From a checkpoint of a small transformer trained on Wikipedia: vocabulary 11727, learned positions.
MLP neurons of a small language model. Each row is named by its layer, matrix (down: output weights) and neuron, and shows model dimensions 32-127. Each number is 50 + 10 x the weight over its row's rms, rounded and kept within 0 to 99.
A block is one neuron, or neurons of one layer that tend to fire together. Before each block is what it responds to, as a language model described it from the Wikipedia text at the highest values.

Responds to: Article "an" before noun
L10.down2:40 45 45 51 49 59 73 46 38 45 50 68 31 48 56 61 46 43 35 67 55 60 47 34 39 67 46 55 50 41 34 48 56 59 56 50 60 62 58 41 65 54 51 48 71 37 34 61 49 42 56 57 55 56 74 54 48 45 68 51 37 31 51 44 31 55 40 57 67 37 41 47 57 52 61 67 29 49 52 40 51 43 72 44 55 51 52 49 39 42 62 52 40 62 46 49
L10.down42:46 47 48 46 41 27 46 56 55 48 51 41 49 55 69 59 58 46 57 33 47 51 71 64 48 44 51 45 41 47 39 62 49 51 53 39 31 47 53 51 39 55 47 35 53 51 39 27 53 61 49 31 49 52 50 56 36 41 46 51 62 51 39 41 44 55 49 49 57 59 51 60 41 51 48 61 43 41 45 55 63 47 36 52 39 25 56 51 22 38 57 69 62 57 56 45
L10.down336:55 52 60 53 68 52 47 60 44 48 59 56 52 54 39 36 50 46 46 44 45 59 33 38 44 46 51 44 31 41 40 51 42 75 42 43 46 48 47 48 34 58 65 65 74 44 59 32 46 58 52 56 44 52 55 49 55 53 50 59 71 31 46 68 46 37 42 37 49 54 39 57 40 34 53 54 37 45 39 30 74 45 37 53 41 45 57 48 52 53 60 55 63 65 57 41
L10.down382:53 66 42 52 57 57 49 46 56 47 55 54 38 48 57 56 58 49 60 35 50 38 64 51 31 45 58 59 62 36 56 60 50 47 47 39 50 51 37 52 55 58 49 49 47 59 45 38 45 49 53 55 44 36 41 57 50 51 51 51 42 60 46 70 49 33 41 51 41 35 49 42 51 47 33 69 46 60 48 27 35 55 47 41 58 44 53 65 33 49 53 50 58 47 61 57
L10.down897:41 38 19 74 45 45 48 68 47 49 45 53 47 49 52 54 34 43 55 64 52 60 52 36 50 53 67 52 56 26 37 48 32 39 58 44 48 48 38 44 62 43 61 26 46 45 34 51 38 60 46 57 58 63 46 47 48 47 41 46 63 52 56 34 47 59 78 50 47 49 39 59 53 44 62 28 46 34 57 53 52 39 58 55 35 48 37 60 54 53 53 36 55 59 43 47
L10.down927:52 52 53 53 42 44 59 45 58 51 39 55 42 75 39 45 46 52 58 43 52 57 61 57 34 52 49 50 43 38 48 38 28 35 42 52 47 55 52 44 52 49 51 51 60 57 66 47 64 63 42 50 70 46 34 54 59 54 49 38 75 60 60 35 45 58 34 50 52 40 47 53 52 61 42 52 67 40 51 65 39 49 53 59 46 38 51 50 62 60 70 40 58 63 46 37
L10.down995:47 45 37 42 69 51 53 39 49 40 63 59 58 59 26 62 43 58 54 44 57 61 33 46 59 55 48 51 57 64 41 44 46 61 52 45 62 46 43 36 55 42 57 54 46 61 65 32 45 52 50 40 45 35 55 38 57 42 47 48 40 49 46 73 56 38 56 45 71 49 37 65 41 56 56 36 66 45 59 50 38 47 52 49 48 48 39 56 58 49 53 46 62 66 59 40
L10.down1458:59 39 61 32 46 42 49 71 39 42 47 57 48 56 45 71 45 57 52 43 61 57 37 58 56 48 65 61 55 47 66 35 52 48 23 48 53 42 58 59 48 59 61 49 60 40 55 54 58 38 45 52 39 48 50 49 41 46 36 49 65 53 35 69 33 64 38 24 57 42 58 41 59 65 48 49 47 61 61 50 50 43 69 50 30 42 71 46 50 41 47 55 53 52 53 58

Responds to: Word just before a name
L7.down2148:35 40 58 51 44 58 37 77 50 52 40 49 41 55 55 54 50 43 59 36 40 57 46 37 42 35 52 51 57 41 67 56 52 46 56 66 56 41 57 38 63 66 59 47 52 41 46 46 56 37 53 41 55 51 43 59 54 39 45 51 54 28 37 44 41 57 48 54 44 49 56 45 51 56 49 51 42 37 57 56 51 65 70 50 60 60 50 44 42 36 48 45 53 66 54 58

Responds to: Mid-name punctuation
L7.down1541:45 42 43 61 42 45 31 47 46 46 72 33 64 34 32 41 52 48 50 39 49 26 48 46 45 42 44 60 49 52 46 54 76 47 32 61 64 70 55 66 60 57 57 51 54 65 58 61 61 52 56 41 27 34 49 62 55 45 48 34 58 44 55 46 50 63 55 56 48 55 51 61 60 43 52 46 49 43 53 68 63 47 53 54 54 52 43 46 34 39 56 44 43 53 34 53

Responds to: Sentence-ending periods
L4.down389:46 46 53 49 46 43 54 66 33 30 54 61 54 54 54 62 51 42 71 41 40 53 54 46 39 50 45 61 42 44 33 46 52 39 62 37 55 52 49 46 55 34 44 49 35 32 34 51 44 62 51 52 34 62 49 64 45 43 55 52 42 52 45 58 57 61 51 73 50 47 57 28 56 34 47 53 59 58 49 49 41 59 41 56 41 45 60 54 69 59 48 66 33 43 54 51
L4.down1754:35 58 35 38 54 56 50 36 56 50 42 47 60 50 49 56 51 46 41 29 35 72 33 45 58 43 49 56 44 63 36 33 57 57 69 61 41 40 60 51 57 68 51 52 67 46 46 67 47 51 30 37 46 33 61 54 31 53 62 55 48 46 59 53 50 52 55 68 52 49 43 30 47 58 75 42 66 39 59 39 44 56 39 44 41 22 34 41 64 63 30 46 50 47 58 63
L4.down1973:34 67 53 41 36 39 53 39 65 65 49 34 44 58 59 50 49 36 70 42 52 62 45 42 56 42 43 54 59 52 39 44 52 52 58 50 43 43 71 48 53 25 59 50 57 47 66 47 52 30 45 60 52 50 61 54 57 52 68 41 36 46 61 43 46 51 50 43 56 55 59 36 39 53 67 38 40 48 44 39 28 41 51 59 75 49 21 57 56 52 45 45 50 43 58 46
L4.down2081:63 50 54 38 46 42 48 38 49 55 31 43 67 61 46 43 45 60 60 34 45 60 44 52 38 62 51 39 48 47 40 47 56 48 80 38 53 60 45 54 57 54 60 51 50 42 47 45 43 50 38 67 38 44 46 52 42 44 47 51 41 65 40 52 36 40 62 67 47 35 51 47 41 50 63 77 53 37 33 54 37 52 42 43 40 37 53 47 67 44 49 58 48 48 54 35
L4.down2165:37 51 60 47 36 49 64 56 43 52 61 47 38 52 39 38 42 66 43 49 54 39 51 36 62 67 50 49 37 52 29 41 37 62 62 56 50 54 40 45 53 56 59 43 57 49 57 53 50 52 58 55 42 43 55 37 50 49 44 42 67 42 53 51 66 60 47 53 48 44 57 55 42 60 56 36 38 36 34 63 61 57 52 66 62 25 40 50 57 61 50 55 46 46 47 58
L4.down2231:46 66 52 54 30 45 49 51 44 43 54 60 46 41 61 41 51 47 45 57 45 46 35 54 46 44 39 49 36 41 57 43 65 56 76 42 35 56 45 59 59 46 52 70 51 39 51 65 48 64 43 49 51 52 26 45 46 30 68 50 44 63 59 56 80 39 63 60 39 54 47 54 41 61 50 46 47 59 48 48 56 67 36 54 53 35 50 65 38 65 62 57 46 38 54 40
L4.down2259:40 50 55 48 56 60 43 45 44 48 48 53 56 67 55 55 76 39 57 61 64 45 38 53 51 36 49 50 42 62 38 57 53 65 47 55 63 50 36 31 54 52 64 32 46 42 40 40 46 21 70 44 60 49 56 54 52 37 33 51 51 58 58 42 41 49 41 63 39 31 60 54 23 45 55 53 37 44 31 35 62 51 54 47 66 57 32 58 52 51 30 52 45 39 48 55
L4.down2313:57 65 45 51 36 50 33 42 47 56 53 42 46 72 37 54 52 54 59 52 37 52 55 52 48 45 54 61 46 51 35 49 54 57 45 53 67 46 55 45 54 51 37 58 53 63 55 32 36 54 51 56 42 48 42 70 46 52 66 29 42 45 34 53 58 47 42 58 50 44 53 59 66 48 51 41 50 56 39 51 69 53 38 28 54 53 35 42 74 65 49 40 54 48 56 51

Responds to: Clause-boundary punctuation
L7.down835:54 49 66 46 22 44 51 44 42 48 53 41 56 60 39 52 66 50 48 45 51 34 61 54 55 53 54 55 53 49 63 35 48 64 54 54 34 50 52 59 60 41 47 67 60 53 41 47 51 40 38 52 53 58 52 30 49 46 37 48 43 34 34 44 56 50 60 51 59 49 54 55 46 63 56 61 62 42 50 47 67 59 49 32 67 51 59 41 50 64 49 47 44 48 51 50

Responds to: Category head nouns
L4.down123:52 52 50 53 30 40 42 75 58 58 61 60 56 43 30 60 61 67 54 64 37 50 46 38 61 34 66 36 43 36 52 58 35 59 67 43 51 47 47 63 47 55 52 51 54 56 38 59 53 50 55 59 50 43 45 55 39 50 37 44 42 61 29 46 60 49 56 66 37 38 27 38 53 44 43 54 47 48 42 31 51 53 59 43 72 47 58 42 29 82 27 42 45 46 53 54
L4.down1018:60 55 47 46 43 42 44 75 44 52 39 57 75 56 53 48 39 43 53 46 47 31 41 32 39 36 40 67 45 41 57 54 49 70 61 45 66 52 40 62 50 47 54 35 47 46 55 57 50 55 51 41 47 47 49 38 54 45 44 46 49 49 51 49 49 54 57 46 32 51 37 50 55 53 33 40 48 50 36 51 37 35 53 46 50 69 71 53 53 65 56 51 67 52 57 51
L4.down1040:44 48 49 61 55 45 35 77 60 50 39 61 43 52 31 52 56 47 62 55 50 59 43 29 52 56 44 47 48 25 49 49 62 46 54 55 63 49 47 39 55 44 61 51 64 42 38 52 53 54 38 63 68 39 57 42 46 40 64 56 53 24 51 60 47 60 46 47 41 52 52 57 45 45 41 44 50 43 54 53 53 59 41 61 35 49 47 62 54 70 45 67 66 46 58 52
L4.down1081:60 42 39 40 64 48 22 51 44 40 48 65 45 42 42 53 52 41 52 42 39 50 50 39 43 63 55 50 46 44 65 42 49 58 61 40 55 47 56 67 69 47 59 50 35 41 42 49 67 58 44 62 50 51 46 34 52 43 71 61 47 47 50 47 49 56 52 41 60 54 44 36 47 54 53 62 53 46 40 37 45 49 55 71 35 32 52 58 55 58 41 53 58 58 73 39
L4.down1541:51 59 40 39 34 62 40 64 56 50 61 47 68 63 57 74 50 48 32 62 27 70 47 50 58 52 33 46 69 41 44 50 53 29 49 50 40 55 51 58 52 41 57 39 50 58 51 43 63 62 39 54 59 38 53 25 67 58 47 54 40 36 46 55 39 53 52 60 49 66 47 40 56 55 55 63 45 52 49 40 49 46 63 28 50 52 40 38 51 43 50 52 53 62 53 52
L4.down2236:39 53 42 61 55 50 31 68 72 50 53 44 62 45 60 51 54 42 44 31 57 59 47 38 39 59 51 50 52 48 66 40 57 64 41 45 36 59 49 64 48 48 56 44 51 51 63 48 30 37 57 55 60 42 60 50 54 58 50 52 43 51 50 42 63 45 48 51 61 62 48 48 47 47 36 35 47 70 57 38 44 51 37 52 53 64 57 56 53 71 54 75 48 47 43 43
L4.down2303:54 65 43 47 56 49 35 49 32 41 35 60 55 47 41 69 51 54 59 59 34 52 63 50 46 58 49 44 49 52 46 67 37 67 53 45 38 53 45 44 44 59 65 52 32 43 48 47 44 43 37 48 43 58 45 37 63 50 55 60 42 55 49 55 62 60 56 42 41 57 62 39 61 52 64 55 55 32 47 69 46 45 42 47 49 55 38 44 60 35 56 64 53 39 47 43
L4.down2435:52 52 45 49 55 46 34 63 58 52 52 62 32 51 39 64 53 45 53 41 50 70 40 27 55 46 58 55 34 50 45 49 60 45 57 55 65 57 51 49 45 36 49 41 36 57 35 51 47 51 48 57 61 49 55 50 42 68 55 53 53 47 45 51 51 53 46 41 53 47 50 48 38 55 31 53 42 44 45 37 45 53 59 41 52 41 48 63 42 47 35 51 49 61 46 59

Responds to: Punctuation inside numbers
L10.down200:52 54 44 54 46 70 40 64 52 51 54 54 55 42 39 49 46 37 32 46 35 41 36 44 31 47 51 41 54 65 69 68 62 45 31 64 61 35 79 30 39 45 51 57 68 40 39 51 48 50 42 48 37 57 46 46 57 51 50 41 55 43 41 65 64 46 42 72 46 47 49 49 43 67 50 52 62 59 36 49 57 38 48 48 53 51 43 41 50 50 56 47 51 56 35 51
L10.down548:47 45 48 38 51 48 60 69 40 41 39 51 64 37 57 35 37 58 46 54 48 42 51 44 51 64 55 49 47 53 52 66 52 47 29 63 46 57 71 45 63 54 53 44 47 62 44 54 37 58 44 48 41 44 65 63 53 45 35 52 39 42 52 46 73 48 57 45 50 66 66 62 43 43 56 58 68 49 54 58 69 44 44 41 66 63 42 49 62 44 59 29 49 55 67 53
L10.down1188:43 50 65 33 46 47 54 50 49 49 58 46 48 57 50 58 59 61 18 38 63 64 56 33 46 50 66 39 52 47 55 65 62 48 40 35 36 42 35 38 57 67 32 44 32 36 67 54 37 56 48 44 35 57 52 52 51 54 66 19 39 61 46 64 40 41 37 69 61 35 53 57 47 47 53 44 48 54 47 52 28 50 45 53 68 55 65 35 55 51 60 54 51 56 53 54
L10.down1715:55 56 39 50 48 36 62 64 75 52 51 41 45 47 42 49 71 46 38 48 52 31 47 41 55 42 53 37 37 53 47 46 70 36 47 58 38 45 51 46 47 36 59 51 59 53 33 40 30 52 69 39 67 46 52 51 65 44 50 34 53 57 55 60 32 48 33 52 63 44 58 56 50 43 33 35 72 64 43 52 61 43 68 52 53 50 37 38 75 21 33 62 66 33 44 54
L10.down1737:43 48 64 58 37 32 38 55 52 45 53 33 35 62 62 67 57 49 58 66 63 55 74 43 59 43 51 53 58 57 46 63 49 59 44 59 50 56 46 49 45 55 55 51 47 45 39 33 39 63 28 60 28 48 53 54 43 59 48 49 47 64 56 43 45 55 32 33 53 46 48 60 54 56 55 46 43 54 47 32 29 31 65 47 56 59 53 55 40 45 65 48 56 53 42 44
L10.down1999:67 55 52 55 68 47 50 61 51 61 35 40 22 52 57 55 54 47 36 64 43 41 51 62 50 55 57 61 51 53 56 43 59 50 49 59 40 49 44 43 54 36 56 55 27 50 59 72 55 47 56 47 54 48 27 47 49 36 59 56 56 68 60 54 50 55 59 52 30 77 46 68 51 32 46 56 51 50 64 44 57 54 19 46 57 53 53 47 59 43 64 67 43 52 60 41
L10.down2188:37 46 60 31 53 41 44 45 48 57 41 48 40 35 46 52 66 53 37 54 50 54 63 36 36 55 53 50 60 44 41 49 53 41 32 56 46 32 40 30 52 47 67 50 54 48 39 48 53 49 37 49 48 37 56 56 52 60 47 52 44 52 27 51 64 32 53 35 49 45 47 53 52 43 41 52 53 67 51 63 57 46 45 64 49 41 39 45 45 55 46 47 52 32 46 47
L10.down2247:53 46 38 42 57 50 49 51 43 54 59 40 37 49 66 49 71 66 39 59 42 43 47 51 49 42 32 54 52 45 60 64 54 43 21 74 28 47 66 42 40 43 53 51 51 41 42 42 52 60 52 60 52 42 57 44 44 43 54 35 57 61 54 55 54 73 56 27 69 69 54 47 47 46 61 45 63 60 43 52 38 40 47 43 49 43 62 60 49 56 45 39 59 51 51 72

Responds to: Initial-letter abbreviation periods
L4.down1055:39 53 60 34 53 40 47 59 56 29 45 42 46 54 46 30 78 56 45 43 55 64 54 56 56 57 39 54 52 37 61 62 71 53 45 28 63 64 47 70 53 60 55 40 54 50 56 44 60 43 58 59 60 56 49 41 67 42 58 46 48 33 45 49 66 68 39 45 56 50 48 34 49 46 45 46 47 41 55 34 46 62 42 32 57 43 48 36 53 61 50 54 51 59 65 65
L4.down1320:58 56 59 62 52 43 48 61 37 65 47 40 47 50 43 74 44 54 56 58 31 31 51 62 40 67 56 42 47 62 51 51 49 48 51 42 54 29 48 62 25 47 51 48 35 50 62 39 51 63 60 56 47 43 53 45 31 53 50 44 60 47 50 63 58 43 45 54 44 53 45 61 52 69 59 56 60 57 46 54 61 52 39 53 61 61 60 50 39 65 71 39 43 54 38 59
L4.down1479:51 51 43 32 47 53 49 98 42 36 41 44 62 57 41 42 39 39 60 42 63 24 51 50 56 42 51 37 19 56 51 59 40 63 70 51 42 56 53 44 37 58 39 54 60 39 59 52 47 36 51 42 44 49 54 43 45 57 43 48 51 48 65 32 55 53 57 35 55 53 54 46 38 55 37 46 57 58 66 53 37 47 41 50 60 53 59 61 36 54 55 63 58 48 38 42
L4.down1817:49 48 55 67 45 53 48 40 40 46 58 50 48 43 40 43 40 52 52 50 44 52 44 35 47 36 65 50 40 61 42 59 40 55 63 48 53 44 48 48 37 65 51 44 62 63 44 44 50 36 56 59 81 41 60 35 59 56 62 43 53 51 64 49 34 33 57 37 56 55 55 35 53 63 50 60 39 30 47 35 44 35 57 56 51 63 53 46 55 47 40 66 63 62 59 49
L4.down2008:62 41 59 55 49 64 48 53 59 45 45 57 50 54 46 60 35 55 54 60 58 45 46 42 65 62 49 62 48 55 25 52 52 45 58 28 44 67 47 55 61 59 40 58 50 47 32 64 63 58 40 54 51 63 59 29 44 46 42 55 52 47 39 53 44 52 48 50 55 41 45 45 54 56 73 34 63 50 68 53 41 41 50 48 48 58 56 57 62 34 47 76 58 45 36 40
L4.down2111:49 48 41 58 58 48 53 63 46 46 59 35 46 52 57 60 50 73 43 47 59 58 61 47 64 69 49 50 50 52 56 45 49 52 52 52 62 58 56 56 35 59 44 48 63 61 55 57 41 41 49 68 62 41 55 38 40 51 74 61 52 46 56 38 55 51 54 46 50 77 53 48 39 47 50 69 43 47 52 48 51 46 51 53 36 46 35 56 49 47 55 59 61 44 37 44
L4.down2192:54 35 41 71 31 45 53 52 60 46 35 48 50 50 57 39 52 41 44 50 51 50 47 52 46 62 71 46 67 46 55 71 39 50 48 44 47 51 53 55 60 61 58 47 41 57 51 36 29 54 27 55 47 55 55 34 35 47 61 48 52 56 53 39 43 37 33 53 52 65 50 46 49 42 28 45 53 31 42 45 42 39 37 44 45 60 61 60 58 60 43 66 48 55 42 44
L4.down2533:40 37 61 44 45 39 72 56 61 43 43 63 51 38 58 36 52 59 57 66 71 51 67 51 62 48 54 54 57 58 56 38 62 53 59 44 50 51 42 41 33 37 65 55 58 52 56 54 41 52 38 63 40 47 38 63 50 48 43 51 54 44 50 47 44 39 48 40 55 56 55 43 36 52 49 60 41 50 51 52 35 37 47 45 41 46 41 32 47 46 60 62 47 56 53 29

Responds to: Clause-boundary connectives
L7.down1144:57 62 57 54 67 60 68 52 47 46 57 54 39 33 41 57 53 51 66 61 52 43 51 51 54 41 43 38 45 35 56 49 61 47 63 38 58 59 46 34 42 49 69 46 50 41 58 71 45 44 48 42 45 45 49 46 53 34 39 50 59 59 49 65 53 55 56 59 42 53 36 46 47 51 52 46 47 45 64 52 42 63 32 31 64 41 45 52 37 35 48 34 67 65 71 47

Responds to: Sentence-ending punctuation
L10.down247:53 47 54 52 38 57 40 58 60 70 64 54 50 53 56 45 68 44 36 40 67 28 70 55 61 57 57 69 30 47 54 60 47 66 71 50 44 47 41 57 60 54 62 58 43 44 31 43 65 43 56 55 46 46 41 60 47 54 37 44 50 54 61 57 49 45 43 50 58 63 68 63 40 51 65 52 36 53 44 63 51 33 55 48 57 48 33 64 64 46 63 55 27 68 69 48
L10.down1100:57 60 37 45 58 57 39 54 66 59 74 46 59 40 60 38 58 62 49 49 44 32 41 60 51 45 46 59 69 47 64 36 52 46 48 32 43 57 44 43 63 39 71 45 55 65 49 55 49 57 29 52 45 51 38 34 48 59 43 63 61 54 63 36 56 57 53 54 36 47 53 51 67 65 53 42 59 48 55 57 44 43 49 48 35 59 55 71 60 35 26 52 32 47 61 65
L10.down1575:34 60 53 47 60 40 62 49 51 53 46 50 53 51 40 60 69 61 50 51 55 43 46 52 44 32 67 52 47 31 48 43 68 56 51 60 58 56 20 51 44 62 42 69 62 63 53 46 64 46 58 60 33 52 55 39 38 50 55 63 62 34 41 61 40 51 58 51 47 52 56 67 52 35 50 70 47 53 49 41 54 57 46 41 65 39 57 50 60 42 35 56 45 50 39 58
L10.down1624:35 38 50 43 40 42 52 54 71 54 44 51 49 32 59 56 36 73 57 48 47 57 56 43 41 30 65 55 58 47 43 27 31 78 52 51 52 51 60 59 44 41 63 54 21 43 37 54 49 35 62 55 81 34 45 49 53 44 50 50 44 53 44 46 68 47 40 60 60 62 46 57 51 46 41 41 40 55 42 65 50 69 60 57 43 52 48 35 45 59 21 57 43 46 43 39
L10.down1684:49 64 64 45 34 48 59 41 55 37 59 40 50 60 55 44 47 55 57 40 61 44 55 41 47 41 41 61 70 46 52 33 44 43 43 49 56 39 37 50 53 43 47 61 47 66 49 55 73 52 55 74 45 34 55 47 53 52 60 42 55 56 51 57 29 44 53 40 55 50 57 65 36 56 28 57 53 40 43 58 50 41 59 47 61 52 60 43 53 37 46 32 52 48 54 52
L10.down1701:54 69 42 43 53 41 47 51 55 61 55 52 63 43 42 62 49 38 58 38 61 25 58 51 39 40 11 75 27 39 36 57 55 60 08 56 70 43 39 42 58 56 45 52 37 59 50 44 71 52 35 57 53 74 46 50 55 40 53 58 42 51 37 66 36 48 66 57 44 47 42 53 73 44 47 69 60 34 45 37 59 24 44 56 47 47 58 61 33 53 42 47 45 43 43 38
L10.down1821:51 55 60 51 57 62 27 56 63 55 58 54 44 84 43 47 55 32 46 50 54 63 69 59 44 41 64 58 43 52 55 46 48 63 55 45 45 47 56 40 49 46 61 77 61 66 36 63 78 53 48 53 49 43 60 58 54 47 60 53 50 47 41 47 57 35 42 61 46 46 62 50 43 44 51 60 40 42 53 39 50 56 66 54 33 43 42 56 53 56 38 47 39 47 48 50
L10.down2331:39 40 59 52 58 39 61 65 40 44 41 56 50 52 58 56 52 53 53 67 46 50 54 50 45 36 66 53 38 42 39 67 42 46 79 60 43 41 46 43 64 38 55 49 46 45 50 58 51 44 48 48 60 50 55 33 62 46 62 46 63 66 50 49 52 59 37 64 53 47 42 41 63 54 32 59 49 28 65 40 58 32 35 67 44 27 47 44 54 41 42 41 50 56 51 57

Responds to: Closing long parentheticals
L4.down483:30 58 42 39 48 48 57 50 46 47 53 50 58 56 33 51 59 63 43 46 37 43 51 68 46 68 39 47 51 31 45 51 64 60 62 63 47 63 44 46 59 53 27 58 52 43 48 45 55 50 56 59 61 63 51 44 54 77 62 49 34 67 65 54 65 52 72 58 60 57 54 48 77 55 45 44 38 51 52 41 60 47 50 48 39 51 63 47 55 42 35 49 56 42 40 42
L4.down819:59 43 62 28 54 47 28 40 54 46 37 41 60 39 72 53 47 44 50 55 60 47 47 40 45 53 50 57 47 19 43 38 66 46 62 46 46 47 37 48 49 39 44 31 49 81 57 33 55 43 46 54 52 55 61 54 45 58 60 43 57 60 59 58 54 50 41 52 45 43 42 56 28 53 63 42 55 57 30 45 59 57 55 46 59 44 45 49 50 57 52 63 50 36 49 69
L4.down869:37 61 39 75 47 45 35 49 44 60 49 58 56 68 44 48 32 42 44 54 49 73 69 60 36 41 56 52 43 42 47 64 56 49 46 42 39 49 39 40 41 49 35 41 49 54 54 54 40 57 49 51 43 47 30 43 63 44 38 45 37 46 54 59 57 57 70 43 61 52 58 58 42 57 63 55 53 68 45 47 44 45 39 44 56 62 37 58 31 55 47 51 47 76 61 49
L4.down1075:71 18 74 44 51 43 40 41 66 56 67 59 46 82 49 48 37 40 44 50 57 49 48 52 50 44 49 43 52 45 51 61 48 47 57 53 44 53 50 59 42 49 64 51 63 39 56 65 47 63 46 51 56 41 63 46 61 53 39 37 57 44 26 42 50 60 36 46 53 58 62 64 45 63 47 37 48 53 57 54 55 42 48 66 47 54 53 29 38 51 42 67 43 41 44 49
L4.down1156:56 41 50 51 32 44 50 41 42 54 53 42 23 65 49 57 60 51 65 52 54 51 57 40 34 54 52 26 44 57 63 60 44 39 35 50 51 51 59 64 46 53 47 27 51 54 59 23 39 38 49 35 49 42 60 62 54 36 49 48 33 55 60 45 39 54 38 52 25 53 47 65 43 54 51 50 58 42 53 53 44 49 53 60 49 53 40 51 44 60 25 50 61 50 40 58
L4.down1336:25 72 54 48 52 41 51 58 45 63 67 40 77 49 38 35 41 50 36 35 66 35 51 56 47 72 54 49 48 35 28 49 56 40 56 55 54 51 53 58 51 48 61 55 52 33 52 47 41 40 47 59 76 64 59 38 47 69 55 52 44 62 43 58 49 72 61 48 47 56 24 48 63 59 37 46 33 68 57 43 62 41 43 59 34 45 41 51 44 47 46 43 52 30 56 51
L4.down1928:40 56 52 50 48 48 58 53 56 46 47 45 49 32 53 47 64 44 55 55 59 56 54 55 55 47 51 37 53 33 47 52 47 49 44 48 55 38 48 69 41 44 46 44 58 47 58 50 52 49 71 44 58 52 53 52 48 53 38 55 38 44 61 47 49 43 52 56 44 43 43 63 66 43 51 43 48 27 56 48 44 49 48 56 41 45 39 35 39 39 46 38 59 50 54 36
L4.down2364:42 58 46 37 52 47 56 46 48 55 59 58 47 47 53 61 45 37 42 36 36 45 60 67 44 53 46 45 35 43 37 54 56 43 59 51 62 36 37 31 49 37 66 44 54 45 50 47 38 46 42 44 48 47 38 60 44 63 46 48 50 44 61 66 75 41 41 38 54 56 45 68 54 38 55 65 34 54 51 36 36 56 52 55 42 51 41 38 38 54 40 56 57 52 54 50